{"num_hidden_layers": 12, "hidden_size": 256, "num_attention_heads": 4, "num_key_value_heads": 2, "head_dim": 64, "intermediate_size": 704, "vocab_size": 1265, "hidden_act": "swiglu", "norm": "rmsnorm", "norm_place": "out", "norm_eps": 1e-05, "positions": "rope", "rope_theta": 10000.0, "rope_fraction": 1.0, "qk_norm": true, "attn_scale": 0.125, "bias": "none", "tie_word_embeddings": false, "parallel_block": false, "init": "trunc", "init_std_qkv": 0.0183, "init_std_o": 0.00374, "init_std_up": 0.0183, "init_std_down": 0.00226, "optimizer": "cautious_adamw", "learning_rate": 0.00124, "lr_mult_up": 0.798, "beta1": 0.95, "beta2": 0.98, "lr_head": 0.0033, "warmup_steps": 358, "schedule": "cos", "final_lr_fraction": 0.1, "batch_tokens": 16384, "max_seq_len": 384, "doc_mask": true, "train_tokens": 187700000, "max_steps": 11457, "dataset": "wikipedia_en"}
MLP neurons of a small language model. Each row is named by its layer, matrix (gate and up: input weights) and neuron, and shows model dimensions 64-255. Each number is 128 + 32 x the weight over its row's rms, rounded and kept within 0 to 255. Numbers have three digits each. A neuron's up and down rows have the sign that makes its largest values positive.
After each neuron's rows, "fires in" lists the words (lower case) most often at its 100 highest values on Wikipedia text that the model never trained on. A number after a token or word is its count.

L4.gate603:115123132167090090122129078143130097156122108154123110117114109198121145146139116171142170146165151076118082124105167165162117142157057065114097197181139086084119141143194155178162148084123144087066158154113116125163108134157044176173129163092138162084136110088132114144123113133118071080104113040089137112163087108131148112056120143126126124142088171146126133158130078107197114187173091081139096118130101146109143101121095141147109080147187140155066110181106097184126126129177127128172132142092127149173122128156117151117092119107084112096114164123126130093092132110123158132
L4.up603:100158119152136121201139110135168145134153094081156177106112126180133129176143118097134151151098103121091106109091102170128106170128070106128114189174096095127076170124196116112157139084133118076102195096080137106131153111163115159151145193077152151092091143160139189216105133117187038092066141095060133099184125133161198129113125099129153118123109162146083132117123082090156132185094089092160084122093096124139165099141139093091115109063152134129166115129054083152122142131147166157158128117140117087162041079149132123114101083133140132137114167174108136103092111112120116134
fires in: "2006" 19, "2007" 16, "2009" 11, "2010" 8, "2008" 8

L5.gate173:160115168096052091090137123116131086156120129125133103104085104136116125100093139101163178148143196114144105177171189116155147151159100076095148099131126144133080149164101063124101116170131147105182112141072068128157112153139062111114126092142127170097117090115119158129151118119092181137163115083158181095124105084117115170108152122132153161082176106150107066108114144113156131133150182122145142093120128121158113123049129213129102140128117062112105167144091114080105110127159094120146149152091162154146083139171096101132138239130097042110140068162152136126174103158084160103
L5.up173:141113124139137105134129171122133125121159149093163155092113125088103152173109121118106123128133136150085179167101123137139159160117178078072192114115080105142129097133131093083127086157146122097174106136080144100153124154110087091111154112114115175143101117132191186132188146151096179161130140121138128143095095149129075214144154088172147086099169120117127104082134125084116083112113118185100095123156192088143141118102157175066127149143057124126132125084077157082155157136164170179135172094159157139122085104192148115075195168140151089186112047207160156188152106138123095150
fires in: "0" 38, "5" 9, "1" 7, "10" 6

L5.gate542:144098081090126070127096144199155135159134112144062092123128127135088166079137105120125130104131102137114136113154095125109065093169123110112122187116113139080130120108167159140091149175099168103129149156091118152093020173157116174138081135132137141083137138107143128117095152119084156081084071101129110112181102127123197085057122152097040115144062126128143146204114145120132110124162127142161123119137032152138146158151128133153106120145112160121148087125164109187045141107135145096122111100115082147197096209140111190130105102161110122092087162084159150073134159120077168159
L5.up542:177120097150108140097068112137147163125162149123086115110138145100071132118135158157178162088122117148166094129122134110131108133168112148140141145081081143093196178134089116119166082104120186119116135116167128124102081132133147208187159145140154131166169136124186197107176097121140154141092044145124171133108139179152111127115177129175159140117114153124202156127109166100143160072165162075179126145168139099091120124153115129133197045159146113106140101133211169057137047077119126102111139153149088129143134138116139138084137138121137152150145169145123158113121179119147159153
fires in: "3" 45, "30" 10, "32" 4, "33" 4, "38" 4

L5.gate558:179099128106082129123060077200108131120144130127071145193202096136157104093121127146152185173131132150174127152116095121119167130156112178175084189152145093101134184113175158171112167122112119126132140146137085128092143122105119147095091107146097118098151158179120110136038108088156116108156177112129133085102134117166144132087121141129138129117153137142163147200080097132120119118068144209128174100150152135170139082051121096149144161148089131121096125136186102106028152192081153136127175127149167138144126148099117124154071145164088109137148154143107123088187142136127146100
L5.up558:123155148168120170149082108187163152134142084194052173159174113120130069103128101174143165137144132138152209139120090102128148105168161138182142175165128069080205160130167141146056135077068106150105134077086120113071149172119132135135071130118106103110116101156151099133113131118152100117127146101146126150131130163130117182142159135131157077125110162153194121177096100170123148094104153228126108124121157157110150061086192137187096170108127141170149121127174142106058100179105153140156132152147125140138135174143173135123150157117123139144109171142127165154143090112153145145
fires in: "can" 40, "be" 16, "canadian" 5, "also" 5, "library" 5, "canada" 4

L8.gate178:181165105110128128143116085137157143148132130131119117026128093129159090109135078162130105135086135174142129111173155107123141125081109104136071140083158096116078082077129114138112140166087147111130067176114134157101097146127115074157126044137153141124088156103109170108201134149123161137101129098095176106128089130077128101114145114135125153136105150102117108204158170128199158153129128033151176135166111107144154168120110090159123158077139124141149113151066099135119176114054154118112094133105162113053082128155133130199126129074128159127160100100141146104146178130108117151
L8.up178:121146063116134139153075134139151159160187144126133143082152161100149101132158077196098099113038102186150128135086137126102116124126169126156135146112147111159121095075131129094130119124075134206125073153089130124096142146162161136151148073158121151165134185113156157165178093177107175113149149103062157139147130180043160104118140127110114154153164148117095118142123166127139125116108097044134150162126146110097139162125095112144096206089138085127093111104090113117097119100091169116085128130147149199139120128164168119094178157090142167105146070163151105178142130127118105156
fires in: "2" 18, "4" 12, "5" 11, "3" 11, "6" 7, "8" 7

L2.gate546:149151163141173161143138040136126150157092093164137099155138061177133094114141144101158145123181171131101136069114151142145127190163047173060108105097116084141174140173102120181141109179132141056136128173085154088166118155162103069145116167157094129072096130139074132131105094095120149150108121134111183093135049048202119097141115145155152145107094044093112098150096131128129075112139107130174141130145127155096093131096039139147095164158161084135135143134142121127094122111079083104117135126127107088083093114151085153132169161137106118113098082156105129103127189121112111105
L2.up546:138114166124084081089199096121135144154110157196104083097120089109181156091107106153129062098094102137164092165107132136131125071132130124174172137103162127152177094188093122142106082174135160143122126115141138132066157118151121121182181147121112145139151107124103133103142137174109070155139099158087151084097093152092122118073140146130104101117155164151140137139107101128182114113145127117068102156151132121076150031128136098142163104165116131168039213149117149098132154108121128047145062172099089097084099133138117126152138096078144123134096111094173123081123087155129115159
fires in: "1" 55, "11" 7, "10" 7, "12" 5

L8.gate380:138164176097110143210142147162111074149058072157095149098133099168174120128117176149093181148161085137162140080162135100126129139143097095142133131138104080143087182150166139176122149134130124149090135125171082112058128133126138134161095118154076097122119153103134093139061109081078150092187094092122193171208118111205122129092080091078145111083073190137173115220111170088120102151112128161130134113116087158175190126141119045139087145098116131109044062138142146130074136144086109138174165161136140122133142227116134158134132097149156182151164106139145128082123113155138107153
L8.up380:114184132149132133198185142129055092088103120113120140126179118122158096134149117169090214185146093149090189139107149073105134134137106158167139114112098079149112132073184165161124125129161112097146104152182061100099142138090132135108107123108045121124143125138111080140099151107139148106184129146133163158133158136215098138115116109113157100064125134085137116189133136064083095158087113177104176100122136160140218133128157075125093175078097157120083085090147127150056164164098095150165176192146169095099115219115106164112136105146154156093153090137120113114109113139142089138
fires in: "can" 39, "would" 27, "could" 10, "canadian" 5, "canada" 4

L4.gate606:162058130155088146106113090079159103125138068169062063096158175135181150072072118130146184136165077117085178081170158095157139142117134144161150124122122112119174146123156148143094175117089150113114126140104086128087128184105168158099104131144101101123132121141087160136129134063145110138174138104155111117151107137155146143108188157117145083135139172146144126210159140152105109156139174169107170109138096132159169124087149138121081128195116143150112094167176078158075147104158094126189179134163118141143084195076089129093138166185113130161121207201112111111172096122127125097
L4.up606:196099164134107161154120102123093073125116111115139119131140109141175141051116116183105151161200114119121196098131133110116164164139155113219123154126093122091126156093205185125073180135128150102150144123116065094107146178113149146123106143126140153111154098161108136146086161090096112070187164132094106090078111119154117138113134137120159097131129110145135114154089065153131120157080151146059164094133114108172180086144122149157127158168082139171143079147123083175113177151120107161176112122134145133118090133109140200135128152190140110119158177207084113135132046125163124055
fires in: "the" 20, "australia" 12, "australian" 7, "canadian" 6, "1978" 6, "canada" 4

L2.gate75:173176137146132103167115147086083123118117159206129089104105181185153072072099128130121111149208115168128096099096146114129105113145066139102150120170150095211065136157122068123149157132121120125122120165090137141120134172154059109116095164067073091122117157144072126099137135132097130169119113105135099061112128119070125138080071153127110150147161096163113069104130134081149142092091133124172131157105060161117136133126130166173056155140124112151092174135126075131075129129171113063111098180113162104094111100153127149164122158137148150104061172117174115051124096169058161095
L2.up75:112209184164118118173120109113171149150233102170122131111149150111156097088179108136161055197141191140108094083144073144132097147107129140116172126170132130112116158173081128129100140116151137082085104132085127164098120155179128141093156149115160098091123146134093115112138136097151087130103148114151161137217156126143090123088087115166133108136117151214137113156084085159141127145114139147156110135177120123160071099103108151138143172138125115125099154122158133154117082129104093067158127194146080135117099189137136161125123187075103168089098134132147132111089129140142203145
fires in: "0" 52, "1" 15, "2" 4, "10" 4

L2.gate613:110125153149132159091112123129155109144097064141170119135154068210108107151134194152083175103136161129077144111163198129144137098154137087121196119143110060157153130119090135182102115137098117140128107123102160165103112078149131174161129109097089085157076112102076138118152116154198146163087123129145140170127121163083151165086080124110137077185097099078105094109119103101145140161137191096144124167141126143139148161130156111127167099153127153125099162168120111154182068116161171129153096112133198055161133110134149161119135139145107109175108161113135109150055079028094115121
L2.up613:136153119151121169109125109148120127159106139088158138212070109171165193138153106196100123166162149117137156048111135114116220109178129159156140114099125134077152092074093194176146188093156107110157147122088090087081138143093155118120099152114100047170127157062123120152124106111100162123198159171114148115101136156076103079165103127106135121226155066093131178066118155112148168087170126083124117114118127151118142127105123154124120102088094160097139143138124168184106090166172154124115123130134157116121159150131109169107134119139085103162191128161096106156056114151153134140
fires in: "tournament" 26, "art" 9, "tour" 8, "regiment" 7, "artist" 7, "community" 7

L8.gate594:128122147130126128137143092133097070064152163109129062153113129100114149131087148109183110135167229130167126119168137101137121137138090109135102095141102095109045143071112156138108098159162195058126105187069095168147111104144082070101194118112082158098157115094168137125157107096135178170130159116190120110149062138111113164104136129128033154104103179097152107111173162126135128148091155066168057153137124131106127143082115137107158103147129134075152162152164063164145109151145094166138129106134128087042084110123124121134171118099059105188121138100143107089118163170129142127
L8.up594:150131099183144147125098149112108136158124110128109148107110105127166117156059118124134148163089184090160144127126135108099148208119153164131125081099146083141127180102170076147093144134127113179142126114142136106113148033153169130116135093128125147105098096099206092157152139154186140146101141081097056154126147176107127204127089096142077113131213113119192121102171144112103124094144119096183102145096186138111139099033115153119121145084138126128097089120140152140112104124180130092122139121131173168090152082145147135122108116151104131114117102137110171159098126139154157138
fires in: "a" 58, "average" 6

L2.gate266:095089150132177121179133111097075162072059145116119122121119140130146130084145129123159190039142078118119167084097109150122167174121059138131141136098144132164160095126129129152095144139069038192143081191111128146114096114084174131144118125143105171117084147120114114140118144137112176100082120076138145119123125094145098111110118069085147132128151092135163141113200141140092083136129099108155149180088159113069107165180114158112116153121139049121191139139109104116127161170130098141068174118177162133047119133147169161230116123143150111099211112139136198138127151065136129124
L2.up266:096168114124116114084165097132076122077072134122116153179142141153173042124125095118159139168162143127092099170115138148131190170144102181077089098130119119161154151113129153143129071107184088133090108106140135158088175123090121119129052185091120108130127110165114147095151081084116089101119083145152121196115136133157064091135183082056194150073158113170155097136166144125110152093163123107112125146085145121067102133129115099127175119125173058199114088130102090073187111166128100141147130142153190099103151139112106128050146131093117121072111131149132162127112129089175065093
fires in: "became" 20, "so" 12, "but" 9, "leaves" 5, "needed" 4

L5.gate358:135147175111126152086158057109116101110142147173158080153121115154124138130149143179135169156151167142212094082137160123163137143192077136146140155160105073108082201120130108255161121139122146130136142123076139181104147114107118132149117141121158140104124145152097072096080149132112138112136143122204138099188123104115085112094129141092092135119101162133155177187125118121144170128093170074123151135101153102163128146086110081175180132188135189087115127141168119155135079129127065091189112147128149126088120094133117092156110143120094105178126122149204132150156141165146152085
L5.up358:131164156098166150088149134101127124117159166138153099123084143101112177163160111177105149155155158124213105072128170122127155178194140161142120137164112096126098181119165109170167095115167115104160117105108106123104145163091115111149150096088144135159126173106120073150159162178125184107149162138133083092137134135137089184120099116106055101092149179097139160122119121112106107088082168085133111163129203157139174146124153075127132184198128169068132111110137152130096126123149100076138171108168167183080130093128155067163151113141129141156107108126181160179103136173142100117
fires in: "a" 80

L4.gate303:066186141144109112141122091148135090130187123147151109151137159144121081101123127096119107078148134148084175125154095186131100086117112147091141194140162168164102139087168113179075154121180104158137121203127140197078103182158157165103098113107131118103083101141105122112148128072173144135116119105149121097134149115133236138094129111106071161160101119131102134195163097133183144227134146103076077148043162130115145099095159133127117121128133077110172118134099064132149180144200138130116117106150123161150102171170112078159074129171136126096098087113147129129130052060105169095
L4.up303:141128111097142095103162095235079139172164135199139155121102167123140117077149098147096094119132145173117139099148150092108080116119114108121202161153106111121126115080153106147116137069219121136106119074105167177161037110122102105110063105105133115136134079195107128109114107108087114135096114113144126170120090122169113076133139167058126131094147132172184143122111133061113127140117124175122101065120145131113084158115094195143080077128092192129110136095158116167124126126160141100161089132119110141102150113163070164116116193093136097110099164156168087121092125158108134159
fires in: "awards" 16, "award" 15, "0" 14, "2" 12, "4" 9, "games" 9

L8.gate68:152093133087079144134126116195153088156127125102091125179146133097106148126127202101142135083131146114132085075196148125184210057098073085141143071107111126135136133142141128153141131144110168123078138163105050168148112124117111137090138148151131185123096176071122123149115112134101087154179127115119148085163085103135153138029136172117141147128085135095146100132188160141136130152084153180132143095156106130200157149106067160151113143104126117138133084196191161157160116138120126116143197125151134141121114182122137144142092183136108114200152189171162122101180102106143129093
L8.up68:121033080085094146165129177147167105141145159138172179146139167099105149128135105164179138085160131113116108123182129131154165150142158119079129086125164090129139133128166070123177124164131139146118073174087089131109138148153150114105118141121128154104113177084130100199120157128098146130172105059070156091136166134172121133109094164143197169088126167129153109152149127096121127137150128133162132111104129074178155106134095113140098173149101042132125072158137147109116106124106128077165189137145111143114148156163134123117112109122115138157126107094144199139147084096111100137
fires in: "the" 96

L4.gate509:092123112161028143158128120131096062132115146125131122111184083146100186148119109136119189098190129129149137118119188087135194113128064134145170147129230110126153156100149190116141162159190103134115126138130069104164101159184170133125130111116106142160131119115097093147110127164139130118136111130173089096133101136181119148101092160138107137125154136098191098175148123194114124133093136077177120129155115163095153073109079050117135164170158113105125155226120148150099139165174110145156125088178140120119087143109147128201091119126120135052137089175048156177119104093112119131
L4.up509:142109201133032106149116162093153107132118136145083143090132171117158196137090111151118134139158191188156133108114192119114164103148150126115145144140196120140137097167181168126134203115148116129108101094137097095144170142143152111163141122133125115134135104084133079180084137202142175133141139139167045104154168101140129133144080146119077073184163129104132096127149135190107168116132139089164115102102143156062153146109106114131143143172108109087135120186080152181055173135183103149159099097143118138095108119134154101134116135146149149082090098125091199188151123164082131149
fires in: "the" 86, "a" 4

L4.gate387:101158100174152101096106084135130093139141102109155133065169160154117112124154125059161145194146163132110102145183168152147120142124091123091098124147145115099141150103140169125128136148179117125131133142142095252129113159166113184084100119091110076138108079108105146140108122106179129138152144124126157108158135067118123109126113154059100128136136085182120091164145092112145197172149172131136117086107084155066179147168124098173086144209163121120115159216101090172124115113125046079188119126098169114158159220110073123116116165182118128161091169089125152111147132106125120096
L4.up387:082124125181137116135123108142089118117172120135135154082208137131114109158141123084158112157087158160099120159174170181129127112090097161086078131114106153146154119098164118069145131183193099120124098137139066214073147115151125158139161143071112058158095115116079167169117136139183173152084137125111211093142172140097141099133111107136152131113116056098116079109172117124137230164145147108119085134082121120103142148158138098165106151137138139145138162181066109124147160087145103057186092128095095102165118183105136103115117156159161158163114120077134170092212114115145085112
fires in: "during" 36, "after" 32, "at" 18, "following" 10

L5.gate526:110110179050098151112122117120158060080075160137074089175170103149163079126152120127104230086101175143126123143090161104118174145115130087155098130118118163118128172121084157159162181127131083165099108155095085109082107105185109139099092122133067135128101139156093125145146138187092116098158162105137144124125132152174111118094147120128111132151150087122105192208069124141115117106076170169128134110177156095093120049137113100084115139102164116104129145144127120115071127191065099165147149157171131177086119114154147132157113159157090125140173149167070133084091100171177119155
L5.up526:101094161140119160133137148117105084090038131150091107131157140113142123139120070102089155097095136086124173143123150105134164120077123136107146103126122216122129118085112162127132156138156072134119069129119081095113090123161128138101104092114074115138095114135073105149205121177154127137144127118109137132100104150136119169132166080139101105102174059088077069168123102155101093129085094133052126136144157149088173054116141114056067126055080155160139113147102077100077158205066123126107074126152106138111120179133190131135105062162128146059168124169050148097070098131184111136
fires in: "would" 21, "to" 20, "not" 18, "could" 13, "does" 12, "did" 8

L4.gate65:112097069092133099098146143117117138140160131130089077115162086103110046113083084105134167101099136075119082093106099096143140070126094082093159087145144148134132096113107127100085125147148163149057136183142120140068102139133109141152134078062134150142093089146104162168122153122092087130123064148136137147147082156105198157078132142079114156147133129145183128231119181157127104086153111099068146086120109178119171067129045182107141098175157125133124079134153105194107170087079101108136115151135135148118088069121097153121106151107122071150164142163102151093160125096081123143
L4.up65:124092077118172068111150163119113168176147104145083117101123050101114048102127098118167163137092174119117098083132075085113123086124113116098126077143123119141137100096105135074056122158128094107081096152129155122053105145136121134158141065071121149127093081126122192170110141162068126140137102158106115155124118177104169156133082135077096102116155131130147136181099169134109111083147106064102137116135068173148177069122029192116116109140138102126129086088165142151135153121078115137099081124130140165116090087146142130095094129073141064135143141147097157094088140130073127169
fires in: "1" 29, "3" 12, "0" 11, "2" 8, "5" 6, "4" 4

L6.gate61:141094122156053067097110147143088098127184114098117139097151091156122086062146110104142120114115095139103145206139065094124117140113127140153112174099145110087111118127173172106132127188113208078129124098158144123147020131157137129185145083152132161172142157121176176122128126123110124143116144062116114142137165148135165076132122145124071164149089134177114126077112138091118123178135121113170143179155085113152127113171196207113139104096150156117151117132113123103115115145163113096122100164087088166118105115092121130132155136101131136049120085148125122101105148100071165121
L6.up61:166099128102075160078114116166168161129107109152135124093144135162145125128154095137127101112076103201148169172116138129116151118158139127119138216100145096113106098177175168141116094187093193129106063124155146088115119142154152155149139078180144108128181172161129191138111103119106153185173138147047137107135095162105157141206161187131117117162114114140149165148090190162122087131099092121139126151130112164114173115121153181154104177134116116107056122133091179118089194122087117136067096099152074125090139080135130135124255115133141128134102129098091154164153158084079145140
fires in: "2" 33, "3" 25, "4" 12, "5" 6, "6" 4

L5.gate202:126204118134107167164084119147091109201146098077117128061103112114093160099168146062151119155144196141125159104109131130106163114110103097113078121126115128107141177091103182108151136147211183111109114144093176112102091163128134191096163121100156164054103133160147170143169125118104089095139147082129142080126106139167151162078178136112073130103099130134178107187087087191119146228137184098188143111174121083179149102130089114182110133141123096171135120131117109087160143162141170143142044111161137092123086162144104144072112180149136151162187072114076118092139115136087145103
L5.up202:151201150149111139206074167143103108152191125138156098092138072072092117176157183087129115138150159153083211125143136124116188160119081107104207118153111046185100139133123164122126133167190166167147163138140137142107105174163125158111097128085117113098100170221112162136102141135070140126139170148152162058174174161165149178064125116095164146125118125120171099134146147125098154131102091114142165143138133129181124120111090156143085115151122094157149112111119122088160134147128148165125121129138142072183071169137143174082168166088116123073142082132119126113118099168133133082
fires in: "10" 31, "100" 12, "5" 7, "104" 4

L2.gate275:145117117182135140117194102098151075115096057170152061082119100155140104124167082106067122105207076139054119146064182055142164128152113101091123140121149082171127111123139079143120098142105134139162130186115143145159114150062151186188090120088171133143078085121142121134115164136177111138088113154104119161101113073072143182119126128146132143168140151108136113174107105170155085174144133113115061163173107146182128188163118138164143072143234108092109119148129143147117120116183124105092137110091102159121111122182088120094129128154139147199038150129126059121128098099127107130
L2.up275:142096092118146161111134067110099126104097088107201140120120120123105155131192111147078115124151162108071143171079124047108211160191119104109117135212161142103117078086143106122110141111086093138177094155078155150148098149089159164168117087126125153105106122067121110162089184140174144118153134172092122189050165121110142121138074127093101139169120135123082174110108101083170121139171088132160104118150118119167110221161137112158099050126143130113116131130114143187172101127107164111086109129122133116098171141121132154119104095138124143163113163132140042140131115147120068151
fires in: "final" 17, "tournament" 14, "finals" 8, "art" 8, "athletics" 7

L4.gate361:125077131119152140116108094159169130192134094155138093069111075177154162072176137092137121157064169110167112138106065119164114132144113120133064161157210138105144128116133114179112164122139174107093125184147128091160167154068095150108175110177114115051130123102101146096142112148088114118094099110117176094148053131085090093105116129127058119105071129138116128138117113174179106140179116154148132152105140116034098152196123121140117139157109125139118090165127103164083145202074105148157174093113120150130098189147117139134092095172093129077184131115086127101147096097139111135
L4.up361:163090107126144158163087142176157101158138128130103064074139061142161172128120111125098141095074132064148138180067159140112117140133122168131087205125171107143110140104162118098114129112119147086126135189128148097174128095072154174128178096158137162060143135104107130128147115085107136110124091162112170084089063097127093155161134119148122130093104147137075117142163120167132132110160115082136125162145193077081078158151156136138120174134166096106151100137152154132090165136078157155152117115164161141136102173084125073121119084184094173105144124128039127126109124093139095059
fires in: "the" 93

L6.gate667:175084085101167137120131074126069095132093119169196113151185183149149114128084135047136137103177157174105051123177214076131127132162087129112047127150165148130151150159126093151162096131120111102127097196119138143095102136053123153132123119119127169145107138152081124105121104112179119100138176127150199101126166143090118138131090156100097125076109124140072170151134150113130111106167143129149138162101111128166172112150145089085119137097197123157108127161164102079175157118167093070101158144162144164190119164149123144194092168180102141154147148141147128143118093146108121034
L6.up667:208134102073165168158151094098088143103139096129155091101180157107126096151080127153134099139191135135081107109124166102123188145123132120118113098113102117161073144103152091170162116166130085119153109061139140100154135092137154104089140127085126125153077138127127157115153140116143107115145208154143117083127213179159109143126083111083108152086164133096132152109130104122094120110120201098111102127122150101161210080130143105108157176107156161108147115097190055139138145153146110143151164116155163122128160113114146073153138159140133148114118089154154155158115068150117122048
fires in: "was" 31, "a" 19, "is" 10, "her" 5, "as" 5

L5.gate100:090161102185153112180103106119121105121121113171157107151143140129138129112179146117148180142117159043170141177134130145171156075146071075179094132130136144084113181136110130137056194135182153144147179174130094178137108086100121147135130105121140119071087113106076096109091181142118115122102175127145192165110126073102090173077172127174122146144085131181120085135137084133157154151168077146130140130098096093093123148115136122143108104149132091121117160175154088143140097159097068159159136157121100117094157151143114113174118156113092117086161095146126042105086095120154157118
L5.up100:087090140085055102079159096103110069169127093165080147112128113167150132086061115082152143102140171121140085139163145181174117148162099137078127139106144069108142122116131104157187101123068126108092081154124101143144093159141099101097102176151088126108171074102175137069179064124113084093139075099147145142178099093145174082101097132074152155113153112155145112159109152134152135184124185141128135064135130117127100112112098190143136115161135134130098155173154093130083151162143142080139166094095121158156104125116114123096141159189091082152125135140134143116191156143073158143
fires in: "the" 55, "what" 9, "in" 5, "at" 5, "de" 4

L5.gate132:104124212142117154121122068152095139105107139110167125162108084135121133076174104201127116164123171080204087113147113134171146151163102135157115212120213089085094171095121104166101110155148119119143157181078094147175146141171153135113135143106144195095178121132103105092141126055128131119188143133116160077147103132087162106078110175084118146138110085143106146148132071176119138142123078112092097120131106030200101113171129140170153122188133114125101135149157118079150114143201093143199039167126165139139112151167106154177138111168090105149127118100158118158181067122114141149
L5.up132:101155217123153110135145102166067152112126158099131108169140076049110143097135142156113113151161111132149129094078156104139191144125119131151080182118175149097165135068123175150182073121188106118136156120072047141156144157147160108079129181064140167160143149103068129134196150062176154112186160170134135084112142166135172090112136155138159168122183106099143131108140138127103141118114101114091090129185112094228130108147151143125119139178115126129162109133142161100133137153162158188171142128167146117149147213097126165182140099156151125090108122133169129183119087132103119181
fires in: "a" 82, "an" 11

L5.gate368:139146151113100090130124076178113097166167114137136056064108125142186156097097163116175157089101104177117089085092113132095107127153104127084122202177137104168105151086067077157097162206114134117139120152096139136089131113137157157184162180112131139140136119148152161130179097138113102133180091139089145075150073132140104085089129120130084192164143152191129160153142095167137096151121182095155166101147107116127114164162168117145085130179132079163094133123091101125094159088120158100195144124124156130150112115107073091146112183187116121172103159207118105128134110148086120164
L5.up368:126176163093094109145055134166114138116183186107100163125104136118148150129142111183123069158126145093110202146097118094135162135158170108118115160177142132156149113102102084162107173144115125135150120118168160104138077117174112146118124135089115078149130082122162107162107114189170195104149155157105089171125150151127140076150169104118123145155151157143143145091126147130102115155075133090158145154137132206110105110126147089085067206109111084140115092144089126127101196163175182153112142089119164161153127135138135086140051171209126129125107176129110154166124056139121115174
fires in: "7" 24, "6" 13, "4" 11, "8" 8, "5" 5, "9" 4

L5.gate666:150071141117126155109198034127148056109136169108120072119172099160103099115109130131117154124170130181161124147136169074167130110136085075163148136121098148118100186121131118224177141152095114143154130154072131138180123153111117100089146127148107146106097103153117129119070121116098056106155145141172188109161135104148134108103113185107109155144119143124167150183156113166133156106102129130126122119116146099150149082126138096152183176120113149061129139162185113136079140189147111144164117114141149139082090108136129123162139116106118081171108134150216119142136160175148151116
L5.up666:199097105159135206132161131121110107075160132093132108087197087095106107190057084113107141140144159133110150115100181093117165131075167131135121084073129104195132098100178097136158124139130103110160147120128130111146166113117163102087167068099110137148074109149136160175139155202175149146115143135101086107100143184173108145153093080115074121137188111082153134110191096134087135082126113090113076164122195165155180101130131119121136183082086139111141097111176145156110187145153187158156076106141163146105069071127177112140109087147166152119115090151140164155101140145183117111
fires in: "a" 44, "authority" 5, "award" 4, "actor" 4, "aircraft" 4

L4.gate545:112113123160092131102121084157162079143137140095065059156127138159118122124121106145152136149185102053148077164101160093132110193117150099176102145123116133123181195102090113165158146069130154140144134132164125140208133122134125171094123179149082101146115085117122048102160101126184096089106140099179117120164129128137137109088115135087056093080089142170125118121141079092166109175171185116104123131132098200110108085115139136106123102168195154157058166189144151105151094122159101121169167222139120144171125181163115180059084097124070114069136111158123084086136124119101119137
L4.up545:163104100171111071111075114117157173171194104093122178070125122173138132106179154139138051152091109122118092087120128088129066104111120103151113178152083091121158174137131136144092149075111139150087146140150126107049099130149074172152125161139183151114097152088139144131063108208111087062101118125095087111160235098128162085082105117123055131165127184116141177140128111136161131115118133120153125112124071141128178172141143084171147064110164129136123108113114146119117102126114148135169131145154090163147115133150171171111026093113147130121122073186132082120132115146106138159
fires in: "2006" 19, "2009" 11, "2007" 11, "2005" 8, "20" 7, "2008" 7

L2.gate185:122105149159154055172100124124153118087157102174147138080162121145127134076113120159130099188152117182088149139136085134177116173144150121162106117184128124110123193128137119153119163096094128073137164145145140133150139121139155134090131117147098133073108144107137101145087162120157092118151129091102087106101113099146143102057075159088140098119083128142154176207165117098156116170181159154064107112135097090113158093106115072148168094159162139089031212153158172130117090126127133116163098158151126142132154149114108164153083107112125095173100134085153081078169061144090112135
L2.up185:137137118154069107043128142136127111187165151127137127116158111183097126109095136131127131153082111182054186122129136049088130051119102064121128159168088112125117169132109177160141138062111118186094139090089131124119057165144097170165079129099160094158153126155128191084170064071147114112047131136144120127157182139100110094148150124131118145124097093114134164135092126161129172144142154177148076103111099162128163121075117113099141060119090140129100166139128075120113105102160152144124111086082128147134088124127122173097173121093124131137158099152155154156102127151142132192
fires in: "2006" 17, "2007" 14, "2009" 7, "2005" 7, "2008" 7, "2010" 7

L5.gate130:070188108049148119130065116159179118139082096159160104137114129147167125149141137140162127101144195099128102146160157122108106132114129144105075145137173074157137143131165146140109116099151113121127157116150110150107144145157137179147035078139161168121106055103116070132151139124170146050122074157160131104162123115120081124134104104054095092174147140128106112219112058061109124146105173152196135110073107191188169088134117157131079158141118118140132123133173086104076124142149084110171163148121180141195179137145145097203107135166125152066122134157092146117131090104159166072
L5.up130:108147163141157185136053101142065144133130128062062112191113065165098073124219152133148052141122121109162138119120138124096145131163160160168128094171132096132157089109109147149127088176159128157129174128149127127120077145191110201107089117136189234124173128128131121140157118090094132143121205148107142102120088183067111134105167122120099146172090070115158123104068082129141106108130157080124123157160102105218163161138122119130167130077172161151140113113193111144179096165155130091169106131138170147148088103164142089143056126135140135136136163196077143133088083115159153116
fires in: "also" 57, "has" 5, "actress" 4

L4.gate213:115120080164163116114150084127108100137100166158137103124128128173150124125149108127100202140057127051144086156105096143120132157124071142116152169168177115156035162169123128157124108161111147091136192176157105198214162095127091100113085115171089124085117095131097079121069142168151106148119121134149186104118058150098069112116173151154109087151129121137128133131135103093131083104157085154167120146139109137086107164168162107104124132164177082040110154157110114097037127173104115172127134139148143113149083125132082130176149115151128149137105128125121120131126180125120110091
L4.up213:171145141112175170167131126147079147130112159109118086140156122173108121158128099166066150160077103064139096231092205100110151115142162113179089185099193108142078122130165070169122176099151149061118209122145139119173153118111088144083111065110090130085095114148096071131070149187173140135125112094124152123111077130039127154131112130131086104106102151171091140144114101109153126082165083156105126147091143167098136164157178112113122148155175139108088098142126129165087187178114143154124160143097138179131105161085143101128100089140100147096124175119136105115068132096111086064
fires in: "the" 36, "it" 27, "this" 11, "s" 4